Weights of a small GPT-style language model, trained from scratch on English Wikipedia.
Architecture: LayerNorm before each block, learned positions, no biases in attention or MLP, untied embeddings.
Training: a variant of Muon for these matrices, 435M tokens, 6637 steps.
MLP neurons of a small language model. Each row is named by its layer, matrix (down: output weights) and neuron, and shows model dimensions 181-276. Each number is 128 + 32 x the weight over its row's rms, rounded and kept within 0 to 255. Numbers have three digits each.
A block is one neuron, or neurons of one layer that tend to fire together. After each block is what it responds to, as a language model described it from the Wikipedia text at the highest values.

L13.down581:133140159122143044128146106098106194125184161142098104082119164192187124080121171101130103108174152123176122121130125146153153107092158107081115125143140153136049135097116116155144122125093133108134067140135154122138128099191116136109127151160133121116165141197120147119143139124054168143
Description: Mid-word subword fragments. Middle subword pieces of words split into several tokens, such as puz-z-le, Con-tr-ol, San Di-eg-o, plus the colon in https:// URLs.

L9.down332:108132191137143161164126145179085135127159097045100074088111105167124099064142075132161191159141177123091150109136104120163123077084113079143154035145125130083134119150095140167184087105113086109129160099159126079166184082236139117107135116111069097105124182120166139110109109138159129174
L9.down486:087222158183168099144127159210117122113169145172114169115083127145112126093120145123111117095140120127166087137171166135133075121128126137145129182123028090105073115145086060165139064173117093125099123177061145064092098123176134156073116159133133150140139151103123134144138135164144116126
L9.down585:118166142080081126137143147108140142165117116160133179195102062085133094111155181113162138121083174143108177162133093187162146109132086035163158136087135161084071093106098063042148100158092138125164126140114123103168115118157139126121152108073166160119114161178132130130173124137161118153
L9.down1225:097093135107068124137164118127128117101137092111147164206194183130130148110082071114140131118151138121145133129141084153212145178114104121204201078124077117051124172102098146119164160103164105195153081146103110159145108130122082153128086176112176136138175118120199095101076107189174131096
L9.down1259:170104098104143085104149113114157147111148067127086105165136167143055204135146145082126193119110140138118081131114125116179157104120158135126140009073168102138136145151084126135082149112148157165151083129074117150162143080095124108127131119110125109123136143107083146132106097134104135096
L9.down1275:126157164132116095159166105175148120071154042174133200153079145113113120141111139138078132155142093124164162142064099140137106161143069072155123087166097150133115116157100091136123164105127149107119064171123111111159116128178142120144152138114085078119103144099120170146123065165078082090
L9.down1470:117124118176199108099131131107192129136132094161097143147135038159116118172129158175107114163135158159146086147135119091141140157107067104152161125089158127067096110075095167141103155100173139153138106144185143082157182095117077103125098080152065126114136127079130169143144116125088152130
L9.down1677:129097097149147117073181151095136111130194106152117133082156164124069112156164132120133129142161214113164117144134123049159104162097163201128151058071134099132104107135108149223111123134100190117172162089065101119133169195160151145133158118056150120170128136128188147133148125143117114128
Description: Wiki section heading markers. Equals-sign markup (==, ===) opening or closing Wikipedia section headings, mostly the closing marks after titles like Death, Discography, Seeds.

L19.down24:112139124125076133108040109140121167099168095079114086144119155073170067129180140134128165117067088141076137136155115160162107199172095150109112049083176129149087124151124070126156163136159154122049116121103171134117109118088111100161095118112122101152110141131144142155182142172096124098
L19.down516:116125149159145146138113094094154045136084077152076082153128108169107135168213119157124124170121132171079125137131162152162142124159120102063104156094143136178149106106158141136146159147092119143124152129113134117124093156125095163102131091111161134134132178103133141137137206134142091085
L19.down723:097101093138159187125110132136148142154146091149084187127059115121177121179135112131148187079146159088081131151147125150125184014097133129131132187129124081096150067081161185151126171109103093112144206134162103094163071099131088176169101103082119126118105126132143133160137155131088098113
L19.down765:165128146081141132143136132176154170173169109135119083140099122174157142140146102128096042154145173148113134069108129180184087112177067111101126147125139149135129084114166074152121165112100130101144133093180135109154062119102141146067098162145098179141122173171102172100151131126102107153
L19.down927:129128113153073154063129196090090159149201108132134111116144158151093121127143179177158144145090101109154125161154131129186106165151138090113116132102128087113113065134156124122100091122141064091146152115101146105122130168166158143131131118203158139139094156175080132104124133085098122134
L19.down1038:066165093102156089112125116197061187180121144075119069128083114154115111129209135166128102141143103134134147187181071138139140096157121101127157107107188122127055130161131071190149115166130125143122147120148118120108104097149144129138123156119101072115088118124134129092155174144115066150
L19.down1374:126086088108092157117142135079087157131102125118148109205109159164143149148128082114180094149129134100158123175216126127092172141145108131129120178109111065089099143095124099126143098124172101111160106113214191105046133085152129120122077120163148152118188103178129133142199076056118100142
L19.down1788:187079178109147095093087150099096151097100118162124129117108170113119128164154127069151217127160114123140109137133143133108125106202112207153120150104162168164130147170214098128125141120116115095145153078157168115143139083151155099157146106159093156202099150150118091148131123135191146173
Description: Mid-title word endings. Word pieces and small words inside multi-word titles of songs, albums, films or books, e.g. "All of Us", "Fight for Ourselves", "It's Hard".

L9.down3:126107142134141097143108096222101192087119122092095141090113126171123108129098110186101168163065092155130105110090094101123155108137093144123181123101121108142124094136136162132061102144132054091159123175137072145101153201118129104152136122192088145161138111100142112127115085143194139082
L9.down321:108089108140160178108127165121147165161073131144136153123126174129092080084122126139086102170132100099137179136088088137129138075093156125132088145167173143101034161142160125137144132137157080107166140103129097079141124122150120156203140205126140080137095176125138113113096053125122089092
L9.down368:121171165108127128040138156064112125155131129132193235125104117136126120126153138223123097091132149117141140149088074084122208090076090109120148189129193134138087104146140106111148077097170127134169123128116116066089149143152099115157141201089133152092128086098169110119099095148100089112
L9.down445:101112130195090162162149076164103159098162171109117146164098061112183127173106142150167102130096165187151130151106109110151137146090138127133089094157158155132074116142176117159153151126168112125177109139142145156142111129138155149080128094149151129128132159127113110087148170079162151049
L9.down454:132140153085100093092064078172104120132120174121100147159135106147114157202152112154153132134135113128132147156128121159164048103097120130133168098165109207091188120174150155109126051197131145147123142091198108085127074103168138113133125109187087106109118093140097153125113140104176122152
L9.down1572:154145111154174102159104164128105136190184172091156190178164079101140139109100136129171121115135131170108105172098139132080146131123102072109114133101151166085167121072138140191109081123175107081137162124130132126156134090165130160164053149177138130137123192069104140100154141090136117066
L9.down1643:073106157254097134205170171133126168155179114113067200113084080096157149075148093161125103165132181144143127103131096098133108164115175163148092126133156127153159127143111138121196118147186047111119127074142157163089080116151093129100095115167138160109131106133092096109102109117154094107
L9.down1690:128182065145132149105109102096143143115143139105138090160125159084080120192094073162138144123141127092147075118137088119117109069115150069163174128125122143082131118100152176135089148123149177108142171165153143078147146119171127126153136103109098180105139126159054135139166154136172147169
Description: Sports results vocabulary. Tokens in sports articles and results tables, mainly the leading pipe of table rows, plus word starts like scor(ed), mat(ches), round, Play(er), football(er).

L19.down34:108066091153100129125172098159102118148111048065125083110120086173113126089159161140087115167150175077078130107179140155155124132134110085166089081077169147114113150154160161138151142056081157184175146221132093076108129143130137161147091114199117153116123083170182104162135163119170101195
L19.down44:176106119083140099132097130187151106074100129155090171071187086107139125091107129096119067134132124129088128114116113118141141159130121150173109086111144114182060132125082124130100143126079162125106137157091134148139145149077141137094141133130102090064142111157123114091122097131122075122
L19.down56:084186110089158148120155098159165141162101135074103174112165094097164135107099114099233118106168107138202115137076116112151053129137101144127177165157099144114115099141126068155066140095093139106136119074175138164154133186147128126173131110115105125126102140121126173130135122134139153116
L19.down553:088168088167155142118084120136111196103111109178148121134099150176131122172119091163095134140154140148114096125138108131143091086153107169113107163148169096121067109087102087109156167143146121075068116147140095119082130087119161089098095140161126122161111148177172152099119174140087158074
L19.down710:095138124129174135080094136105084165084155142104154208123160123217103160137089104118097169139108125082181162088139200138102110200086174098087153084158158169129122129153123119050142167132108135147142113118078157120109160134127118098138157099108088113097146125066099196137108100144161120157
L19.down1186:143139167137123177085119131188072173163130109092147155121092128177094144126090150149124045139105168121062071116181107104124124132118135118162126114155110100125087116074147142159116125160114120157133163131143120123106070189118104190120089099144172152118129114159129166128078117119142161150
L19.down1240:111123140116110117118151119213104113075104124171056117104160128133165156083133099138090139138151093128113115165112165070146081110123100127135120094106096086122043118092122128121126156164085129095145122116207151176128145155114203120100159165219091034132170148107114112120114183117140100105
L19.down1252:121132127063104146182076098082166106129116130161065097155151118169081125109107087113139115112159047086142165082144117088154130113145104133137106122122135143084096051174136130146088150150131135125124111184128047193157118128167148156138102192172125153111111150116185128097140094126173130124
Description: Number-internal separators. Commas, periods and colons inside numbers, mostly thousands separators in tables of vote totals or attendance, such as 8,741, 22,203, 1:17.97.

L9.down88:169187115146127118141146099171196168061142103201187149122155120140117138095080176100135162122083105076092131100213119099084097133110111171155097092147135153171116158143088080095106130140105128150088121192156144151076173107089046099113168094234094116166112191167195218155123125110130146126
L9.down205:118138126160136151140149140123058139131105111098130148169139079158093108169157097129093129152145155103149176120221152152166128172132132185113130104121118093098174184123166131121162115132086103100132186138117124115124121110108081089121152132106142136162112190081106135140136147118160090150
L9.down234:138140123084128088172148156118102074084121099062109114118100149097137042119168146178116110116132134125077133124157121143101151133132130156119132129149027099099087126117090152126124101150130099121139104143169121135138096170228140147108113172144179136161106137135127162122153113107167181165
L9.down423:103096168131092118155137109171134115175136128104117116113149109115092083137116168151191158083137240083089085165134129122162117123102155179178161117086115063098141102088119084108119172135129121149155119140171133108129112120145110117080070177086108144171136159161127197131092140106129096125
L9.down967:090126108147199113144139154073077092132105127106048056099116097091126086072138104144081169125124182119147162120176161144168126121170144167122124101129135158138147082097128103116111129158145122109118152182181162122110113131112133115095124109162142097179132138124094085137175140150090153111
L9.down1230:103088131110174115142126136142115106137119138130067130161178111153161203016087149142135168112155175093127116119153125172196099112165093178149133059125154107112212125118106073152045140103150105131137097153126116157121133139097115167135065130131136086147161151154124146093151126131145129112
L9.down1233:115143170107170074122173183148077109078091161137099168081145191129168131084163160140108189095146115116076129127210164137170107112124110188064093110105111156110138121135127105138135087189050143133075147106160184092124065104149108148124125116143110153212086164188163170099108084169122156144
L9.down1776:071172106136089127097125117207072167165125164113127130152165202057138091105153108083070181113148194092164167091147176194153183077108116210180112124144154096155149177138100096155104126124089088172078137137125138134146122066151125152127170106111111052179171100147097173080141061097105153039
Description: Year-prefix tokens. First three digits of four-digit years (201, 202, 198, 191) in dates, table rows and parentheses; rarely "tic" in "Article".

L9.down136:141167137146083130188128120117185123148126166183102076090124179136086133088088100131175116151149137097112099121084122179107124068098093099117103169221129092054142101190069093094083133155088125098096126138148094134122103133142170085135140081148138121126174174074126096131181159179146110151
L9.down169:169138102183133149167126122142190113123117090142099157086137152134132129119179154080076140122144147134125166122112058104182125158075075107072113101118145157071107067125114127124122103116118074110141122110114070057164122030142140142000119128084138137094104163146139142115141176146146104077
L9.down204:099201129104064173149091175115168182082099172140112144125135110171063140110113101132114135119055111154147159103113111158125067110150146117131077159149091117127167161105149105064119177104081124106167175126107121101109173136156185162073120101073101165189131161146119080180153147120133065151
L9.down384:146130123161078029110141123147133109081146084204136180127063144107197058118200114082098149092174145104134137127160186180115167079143118085130122141104139146090133067155126130164107105088119157118125105190108139122137102101125091148097130094128107129149085175082165178183097164159086127091
L9.down1181:138087062106084159128103190114101128123142097139131135162131124159103126061135097193135159091159108072188130105170146150121090096148111121100118103106154112085179110171132075070082149153121107109167081169093078162106136152170081167122191096092100187122098127158105170147133077220136186089
L9.down1360:146104132191088178121174122118164160123115100160179159131113117165158150167090189123157096161173113093120131082163117174148135153147125092143155150160121108094099141107118162078141110163114119104227095116151177136093108122100094139093118125127195082069083127115085175148138101117126097192
L9.down1707:127132134099163111196135084141159112093127113122141170172144152196179104098125096124160146083142112091113120187172111152135127134152117121088168149078090110094134093083163152108128095109078137095172140083042093067116122104121153127104117119130120121109140111118100103122116160144075151159
L9.down1777:148101155142140097144173191162110166106116105147133143171114145127149053095151072176131163113111076066136138148189141131156070085123066112139127127131095165147089146072138138116185120082150186095155069113170141113084192139078076144152139108110124130141122108104099097176148188165086153091
Description: Paragraph-final punctuation. Periods, and occasionally colons, that end the last sentence of a paragraph or list item, just before a line break, e.g. "in Sydney." or "awards:".

L19.down54:114104207159118150106118091128134188118126092188114081152183130177123105147111125131131132129154182109124142134130169141136104128173115199122164150124163120121155112128102127094103103159136071143119105127148155104117164127078124127192129085103070128161155031090144102181139131098108120132
L19.down59:096081053077160176139102104148186152172181117115194174143128177128091147111147137101188075153070127143122133107149122132103087165104125136116210078125174128125045190150152079133124125154166185163172172154098111070184097085094101155121112106089067113166145149136144137079133152148136104123
L19.down490:184113142095117100129128155104144099156043129175108120132179162156157117094121105081110142135122095157171085067148112108078181128199158089176109116149178149122141127117106075139132119127139091180131170129108073121097102133124112115108087135126149130139090111143105166085136241088108148100
L19.down807:154147131155075151133091161115109154090197124138157191137104197117107119133134127190171119123091094078097098081126168125165055118116145174081088101108056098181142157139127115147149110170152152168118099123099087104149164131106075173128124175138065153108135173103120129104065134076108115115
L19.down856:063127162093104164106101085101088129131148130119135109171092130098145135121088126081091057171089115139161110164185146144101143158122109105107099124151097116075120107177128113164126149144141081134144128108142117053056163118076091137119184102108114170156172096086065163154162138096142151095
L19.down1521:125107149116040189119125140129088063134086137060080159135125070164139089148146179134120125145138122116127119107074161185121140104108139098118133144109167153068121084135135143104143189187115125153182129140143161075166145105133145122169060173170089146140111142104162116118168153131148111195
L19.down1677:130115126182149113067095142041125138127110066154091143092145119106126114101122149102174127129081152114122089083158121119101085216120100122154134143079089107188075164163130155144121166132082170144149126103143055155115115156099121133119151089134169095119140122106122148152161111118088165130
L19.down1727:188115090136137115154125076044110180105140209128100142126119119115144084156070068064132142138115152141160146091110194115151142138158088140131159138082146145186123128147119090119132109113123197061113085100088110177099000119055117132137122144097098144131078127106147156192139107143134127194
Description: Section heading delimiters. Closing == or === marks of wiki section headings (==Discography==, ===Group C===), plus colons before lists and in https:// links.

L19.down523:131174160082147144101156136087106120147200065206081152124085140145148166102096138154138078163098070112191125126096078130090174130092167110127095182148118184137149123113114161144109102085139168132180149106090106115134149111157131120173143101126129119162166114105075115176091132139035085110
L19.down583:181120141139214142113117123122132169133109148119154172161121100119058116122088189122118168166119134130116122146136156181137100138142152049144187129085094108166136172143189114123197165153138081115071168139141142114065141137139129117095060149088159114111150135118100096074121179134131130118
L19.down874:114120121100107151160100174140153180123165063104114167091073121112078154114137118156151140072061085078135200113105070096128130152145143132108150089100186126153124070109185102128089131101187108120138149119150131172201121143141137164124133050153137171110155151074076119131107088157064103108
L19.down1111:107146087127139184098057162053122153117090089168151092101133129169169132115156129096127080184140088106095066124094082072115160115150221125114130133145084072153146117086125131134129089148092193120141174116111087098091159090125140105174129105144113176159098084053121121129067157123096090178
L19.down1167:157130167127122179118124081167150148130095093098145169129173116172090100122060131147081135152100113143186111090124132189068148156122136117088104106155132093115158158132161163114141175138172092156098155140131093128134129136078105128175110096136141093083125032162089082153126083143098093150
L19.down1395:178142131059064155123146164098145130135127143117166142115100171103152145062132038097101168106078131132139131142134137078088088203175140153148220127116120086114133082156137140128107082074118130141108122096121107125205139112136093033140179122171110149137129127127134107151155135173070142183
L19.down1477:121157133119183145124104159190172161172182159122102160094134166132140083092139162127142155086139140109114113132114099108103135141109128098120106116137153101181145193109076193100115195125151098124130222070129109063090177146134166122144143150132152109097115100160114071107133116190094140127
L19.down1715:168139126102155075177087123064096138133156126182193133131096113081116133128191148197195133065102163073135107147100160107076114127115190153117117094107136140110139129201130145130112208157160113101121074112116129100040117158061102117158159138076105114136158145122111097098233119131090113122
Description: Year prefixes in lists. Three-digit year prefixes (199, 200, 197) and table pipe separators in lists and tables, where the next digit continues a sequence such as 1998, 2009 or row 10.

L19.down533:138162098165136129193173125129182072152149122140074151170106118116068167112158144136108119071140144108144150131161153143159147122110160111102122147126109144060110167118122152095119152130107144143115150129102153063095076117139123136080105121154135056078134184138163080071123131123136146142
L19.down604:199130169104149045143107112121134159079165101217157179101086161113184112169157144131139137095131120080161168117105122111125065115077111108161144081142089039072144091140092122111167083121111123087156114058139180105115166097155118126063126117125094116057165115111191111109170121178121158119
L19.down697:150137171102098157176060147107156131061112135178116169137128142099143116125170117169142094117172124109138169092137183133135085080202136171183140115148128100073125137130153177174111116107107117190189146177140133141128115139137106162091110101121152126171137060096143143086096181083120128161
L19.down709:163143090101157113156113122109106095185167031159134181109113107117168088148079104087123084097138178154161102137125132084121134181142140140136135134136125176130134112096129132082107092134158134132162186125168131101118163101117120111113122157133142106086078149096118088124150090165130168126
L19.down830:176110058094132163068146105130096170117157102170125138113057155152062110087109084159168200096111094153130101102156152152169148094133106160178196102129159168138120157113174113127144150094055163126108100131133132109096162130128194130080090182108129164221162125169182140168066161149112124165
L19.down971:114193139157146070129122141124088106113137125119112124172123160117121149074129140159100149091167175123082146110060113130109112124148166145160150153165072121129128070136168100130119138160084106163121111083105213114093091107193147179133096127132138133121111117132100085129121168107138087181
L19.down1139:187116120103164061115074121137099173092142126170139107144130126087096168185129139074089145147167105110151155201165122110140069156136138101115157097172137108152108165143182110106196142081150116118129142145092161120142118107192126136162138107159167101155126099104159170111133121120200086120
L19.down1621:120092113175091153142110123135059109113190154129125107141147072151119096172134121161121088079145133081132168103149125071124209104138155127112127157048134149101170124132156120165098152133098116130170089185162064143166160135096088129156095127198133099060108098099132149078116142131083134109
Description: Name-initial capitals. First capital letter piece of a proper name, usually a person's given name in credits, lists or tables (by Gordon, Giles, René), plus title words like Director, Lieutenant.

L13.down1464:100134113123125212068089148178109072138118142153164206130096109115150123153097161128113081091148142136122141207097108178076165051151221124132176162091168139100066135080076104132157127159135119107133133155197102056118117182111098090096096107152139124121130094170162145061141155131091080096
Description: Line-final structural markers. Closing tokens just before a line break: final table pipes after the last cell, closing == of section headings, and word endings before a newline.

L9.down14:157124138128129086124097110176116161119124127183110106156053124092154072115127164123111124079094157136159105119062181125156173110100101109035060080098131150097091110169135140093128151052154181148142083142164117146078128128133120150101145089122145125134146080169167094163151093142117124165
L9.down186:127136079125154148108165148195118115117126110147140169066113156153132140098148159090157117113047110145156122088167102133170146106111131121117103184127165095077146149088085113103201087096171163098160105162095175140187095131070136144127064151150165127161161100137113080141150093140084118183
L9.down466:121175113115112157144096129118146156200129144152141127128120171146094106081172136199070213142052147175095098098103111120101146125066169071133097118117128124109154118166150143174164079146135118157083114104134110103106125141120140094175151176115154155136121120096152145104090136069149132131
L9.down509:137171131124108198176133175112150116145097108095092209162162052104163120082171141124133054070122085144107130076152169133180109128164138150088156071117098114115130084124111154154126099162127138155098108127144131167127136170097134106155144094104114130150115104128178158143092114118172146114
L9.down662:148135091101108126127148140150120114174139137096086097151232164109125128057172092132173107069159067142183117138103145079145172160168190115141101139115130156121135142148094095156118162162163091115137099144097147142098094149105127141056131124151113108093130075149150152094148084127136120138
L9.down885:110169101093122130151115115084153154144148069129144198123139120125116124210098141102146159079175134140112139145136153144165068156113180174178103106149095132154144099131103153129152150105141144115088076169143110073162138053098135171134114156142130131168143149071109138176124131122179097151
L9.down1239:108126124103101124166112140180097153111113115144158129145112177091115126178105173124136130101121115117089143145160133117090109156084185132124142106124084065127185098069160131135128139124129127101143109159128082076079139120103047104112164198115120071105134089163042142131142140096118140146
L9.down1551:097149099112100083136081183087102134123151136155060114090119154162139121121152086170106127096133150181128078172080078156121099084089173138159057153114104058105116142161114147140185138094152139149133081153178132166081083135063119141108139136150156151132135062106134133134145098148135112176
Description: Title and role noun endings. Final pieces of title or role nouns before "of" or a name, e.g. Prime Minister, Chairman, Captain, Commander; also mid-word "an" (Atlantic, companies).

L19.down20:137141119159159089117106094060169111107203114148174130110132115115112059122170093143204057055163155141063143145128123123155103160170117121158170149161100109088115146091117101182103134151123143144187114135112064089159125139091160134086119129153106101139123126083099166096133119121156160108
L19.down69:168089109151164140122174126110165120105197111120106179164098123112138149152115121142152113128105104129127118158127151121084093101126110136089191087180168175111147176087150154125142129089142101089144141121168111100164142127113139087193174164070107099113115126076140140137141109142098090110
L19.down714:166223099128144110119105170079138136103131146105134128111121107140111101057071146137095102127164144089140124195098144180177122132104057147092130159172121188144094121127163121136094152173111142147103165097145103162143136104117140109137102117160136165111139094047088130166067099068084106089
L19.down736:146082126106095191151166097153171140143096118125131106097113110106129198172134142138136129097118155185126105134090149159177069152106123155172169089083111119141101147176129113084066122089092109105131080120126168124097185162145091082140078128156120119118169145155107161171113137158102141114
L19.down873:075084114137058124159110117078170128135119168100162108135119115139082092099140098099159106128187123144056136067153114153157097101113150185036107138171095116145140118152157147106167132120150179133193146140156100148142120125031153144149121098067149146122112142134113102164138174090134141124
L19.down1149:184095185151121107115135104081158103151158138141178132107183118151126078130135117101159114164034111137121097083087104076087068085159159117163134095105130160133133145124089147112116130148114119130066076132123073149051108126154186130116157114126129168083099162189124180095155103154139154104
L19.down1460:120101107151122080093132094084106147100118152138098180137094172124113181131128086101165131092129121142105119197064126120135080113158086070124168123130115095159158129165093111123136112175093113135106089165179167107094110072107096132135129169155109113125143133130088168149198149152142107144
L19.down1610:157178153125115075133154106129091087128125160099104093110108130101118165151171147047134093132111131175087122092143180146116100092142128127112120132166136134129133065141138188137136136140110069102151136139175102111087190120119151138128114098132122181120141123125147124128101127163131158140
Description: Wikitable and heading markup. Line-ending markup in structured Wikipedia text: closing | of table rows, |---| separators, closing == of headings, plus min in Running time: 97 minutes.

L13.down1716:131168138162101159101079166125151155095045109108128170140146088141138052151135157149119128173118140113088149153119158112111124147109164119111087139135186153109127135150128126155127154166124089056111200098124077122101205093123114108113155131136133109127098166114128155173104179187173183065
Description: Later digits in numbers. Mid-number pieces after the first digit (86–78, 3,712, 71.7) in table cells and results, plus some word fragments like "Tw|o" or "ter|min|us".

L13.down1251:143076135155151115092062171154157077125153165152145149182099133133139137146088064164099128101183130155145140174144132160120132086127115133125091146127117095157078136082120111153144082135129068152114167114145147106160147161121065149122145136103102147134129111115120143077130080074122137075
Description: Subject person references. Sentence-initial He/His and possessive 's after a name, referring to a biography's subject (His career, Stephen's, Muzio's); sometimes final pieces of names or titles (Mill-er, Kall-e).

L13.down1584:157138120103061114074131148107099135134140115167121105140129101144059106117100143102128127160091072104138104147139117116175193140046115173131099086127158098127172140121089194144065137168175126132138097115130173171121142146085157179065144109138079153135075168153104216127163214117111129161
Description: Inside multiword titles/names. Word pieces and small words partway through multiword titles and proper names (songs, films, albums, organizations), e.g. Back to the, Fresh, Deadly.

L13.down1119:129154156127070081072178201124174167155129136182131134131097192156103111127125121101125070136107167177037140158138151170129092082103157113147124099173108164114124094141114137147109101087141086123122134161121138149088116192166113167049163127104074167154200102118150101111148089166077138107
Description: Person role nouns. Ends of nouns naming a person's role or kinship, usually just before of, a name, or who, such as captain, grandson, cousin, leader.

L13.down479:031143137091078101133154135185085135146098109154095075128164127138121139080102081166131126104123168124181145154172109136129126091145112124184182084110095149120117151094160180147176115102106116146068141123097104170121101154048147104146126075086107090121059082151100182070115065132096171090
Description: Year-range end digits. Digit pieces completing the second year of a span after a dash, as in career lists, lifespans and tables, e.g. 2008–2009, 1994–95, 1931–2006.

L9.down7:091161108087188128096125167151122090092077121120127142088172113127143066185124076137098159121128105212128138100087135130070117109125105141199148135115060129164091137107136174112101084129159160145161087115124136134179127122125109162129118119096133182138092170093128150129145078088163142150
L9.down485:150070120103141132109091126074129071137092112120088140101131178109086115119124141119085092132149141182091165169150140134148156198152132088126159087155169134165093128087183043187147140071132118149110125136102100072116171138057209182132181112165150148081106202124181161103151156056160141126
L9.down582:115093169107105167124123110172119100133107217075114144139081091175162099119125142125160167071002080113100089130170123147109075110077112130146080118144155094097128132109109120127103122120163167135089118084128107148104141134057140082159156119106117125153155154107180151147123139114112152122
L9.down853:104090105188075124125168159154084165155122096157129147143079097120096139060121079092103105128098174103125166105130108166173148173090127150171207084178158155154116131168125108139134089121158122189108079156137101042140154147122142205116115097192091103173136124130098168138151226125135102121
L9.down1026:122051148168146190072117120119104150144153162099176153098070130083079091194111102121104149178112141165104168103064166118200110111077175162154132110134103083125114160166133127170106136167099087133114119112142152106118109164106148124173128137143086142143176140130177138137123107058113094071
L9.down1039:091039188075171125113122060064134130170138152099137099094134142147105105136100117109106158197102088121163141067054111140145091133134161169162152111120127085090153116169106113118066108127164148088154152115132232116093168106107136153136107084105137093114145104131116151140105151078102119186
L9.down1297:096108129149100087094211190155140162107178145171136134084158171095146154152158175063094112160099172098212108138129158112137073089171108112137169081109160119128085118131144147127200093194131141220132078133147150097080126102091198149141142060081118167114113193131054072152179054137132139085
L9.down1418:141100099162131110127130081140156134113115103110180111163063152105088167158128141173121103085142124090116160156108145101143147112155155159102140146118098156204154083140139126124147188114093144070099144108117126133064171107138099143068143116088106090138150164121101109154137147129060144097
Description: Mid-title word completion. Word endings or short words inside capitalized proper names and titles, such as song, album, book, team and person names, e.g. Who Listens, Ted Williams, Orson Welles.

L19.down9:053104125212160079129082139153158167133111112150108047086124102102100127112099150091136192112159123127131090119140153094111146138160065141169128158125131200126139162118125112149162109156090143078164107153095116079073150137138114111157111139057186109089137151100166143110087148099117036105
L19.down245:137179111112130134139151170125059104102113116127121107126121095163083110149110189158162152110135135145105145140172099143116093154132064116151084158147135169156090119166134107090109185129156120066104159175143055144117144191101131086090119111159133124148109184124028092148153116138107117136
L19.down374:113138113086150138145064133174163184091192182134097155114140121108160184122128116119113117162121144123058125151093193109134154088153130117110090133149140172138094083149107131068088151134099151119140167099121144169166099164099071171116075069150083122085074042124187167105131154155130156067
L19.down1012:180138176172173086119101126128088154173124136106082132137163090172105106116143211163152120156085149137194097158152094136092148155074122125151114187103101150098078075165142089121138125133086088107164104123136077138163120133102147141077134060114099131089134168179109127152120087112130136088
L19.down1140:144153138117157133119113119123156218107121158099106146059127161160125147185125154146076107188149065114124125106147093157113131127120088129126150148160102159136144073151122167113107147058106070159147143121167105094108116066122174043128101125142102122140176102167122122162093149169200129192
L19.down1614:161106181082127070102163174069091169140140125153170087123109108095155085127107162111164180162147115126143151147108132115145174146143110163138173162156183173135059179093108090118125105060151081115152123089089125126158106116134093132163134130114045106126113150166151159133139138116149128077
L19.down1746:123117132134131130139137140159109159183161137099099182151189163139094148157161140141116105170083143118118123125088145118138095118142146136087100147122155157094069061119168200107126133111121140149160121059116121195137090047110183171120131083099131089143139110151151116136162082155121152106
L19.down1752:119145103088123138175094114101099171156109143190132141125135155052119189116098117137106138124099124110115140133129088182136163188135145166104162143150152137118134071145120150085023105140058141138127134130131075113166133090141064092125076060096097079109135130138048148140137161072134133155
Description: Sports career text. Possessives like his/their before career milestones in athlete biographies (his first goal, his loan, his retirement), plus cells of sports stats tables such as Free, FW, Ret.

L9.down147:103139146184128173135134129127117095095122144172144116110121159134149134118128177114126120142166161162110155111096084117118127133114148113138082107122131093149207141119131130166173153153113105150157107082175158136119109124155161090074142088150068116125180154150173180151162188168085159065
L9.down294:185118117176157128113161160127135124152126132137134154125155183096149098103205087107072088118172155122132134112159167159145060093108072131110121181120165083100040109088140074127135216130104135131120110167136079093117145106172121164150121097117115125135143116126150139164113130080182116118
L9.down392:113136085094118127128101174197182112131162119167098152124168108118120122161140127165154101072167142076145141110185163111136092123115143158121151131079172109121048194165125129131090122142093133148148088092133092085152162106114047158084174059089128144144081134136108130165087085159134177172
L9.down632:163157147119078160109133133103136140098168118082114097163127137168094114097117161091194059116138139072160116126149066146166149108140100089137135123146138096135068105207104141152135082096159111160112134114129094146164150076102083180104148080132152075162072125124050110106142115165134172148
L9.down855:174083108129127096117130079133066124149131105135136132091134098153132107142160182126133112122168142171118139143087151145135157102152120109138134127145125123079177175150199139148128157126115131182129100177103095056146141086092121109136155069133100095084150146143085198080164124105167122132
L9.down1350:129184115144140126091151105147111087158087126117078141099080071148182110096138142150108159132133103130105168158130139139131175110144213104150122165181131103129144106159146119191129082133124131166179174145176065133134147107103132052117175096148177106087076145114123152108103204114113125178
L9.down1368:149187122111131154160157170125102126136164112158135118124161082099132126092143116120075106153139067096134149151201083122144095136095145114099150162102116083143133135146167116070155127152174128155104125190071148110128151137103112096160153125125157137162110134088124161160147122106162129152
L9.down1769:110154158118101020112098108159125122142108128093172112139147208113139120115060156119201181149083095127136149108114112085053189071127128130126135133073038180172145089140107140138150126109069137099100148112170177180126112147143154126142113163137180102144166079115119101107133103106103101138
Description: Thousands-separator commas. Mainly the comma after the leading digit of a large number (1,000; 5,000; 1,029.5); weaker on other mid-number digits, years, and colons before lists.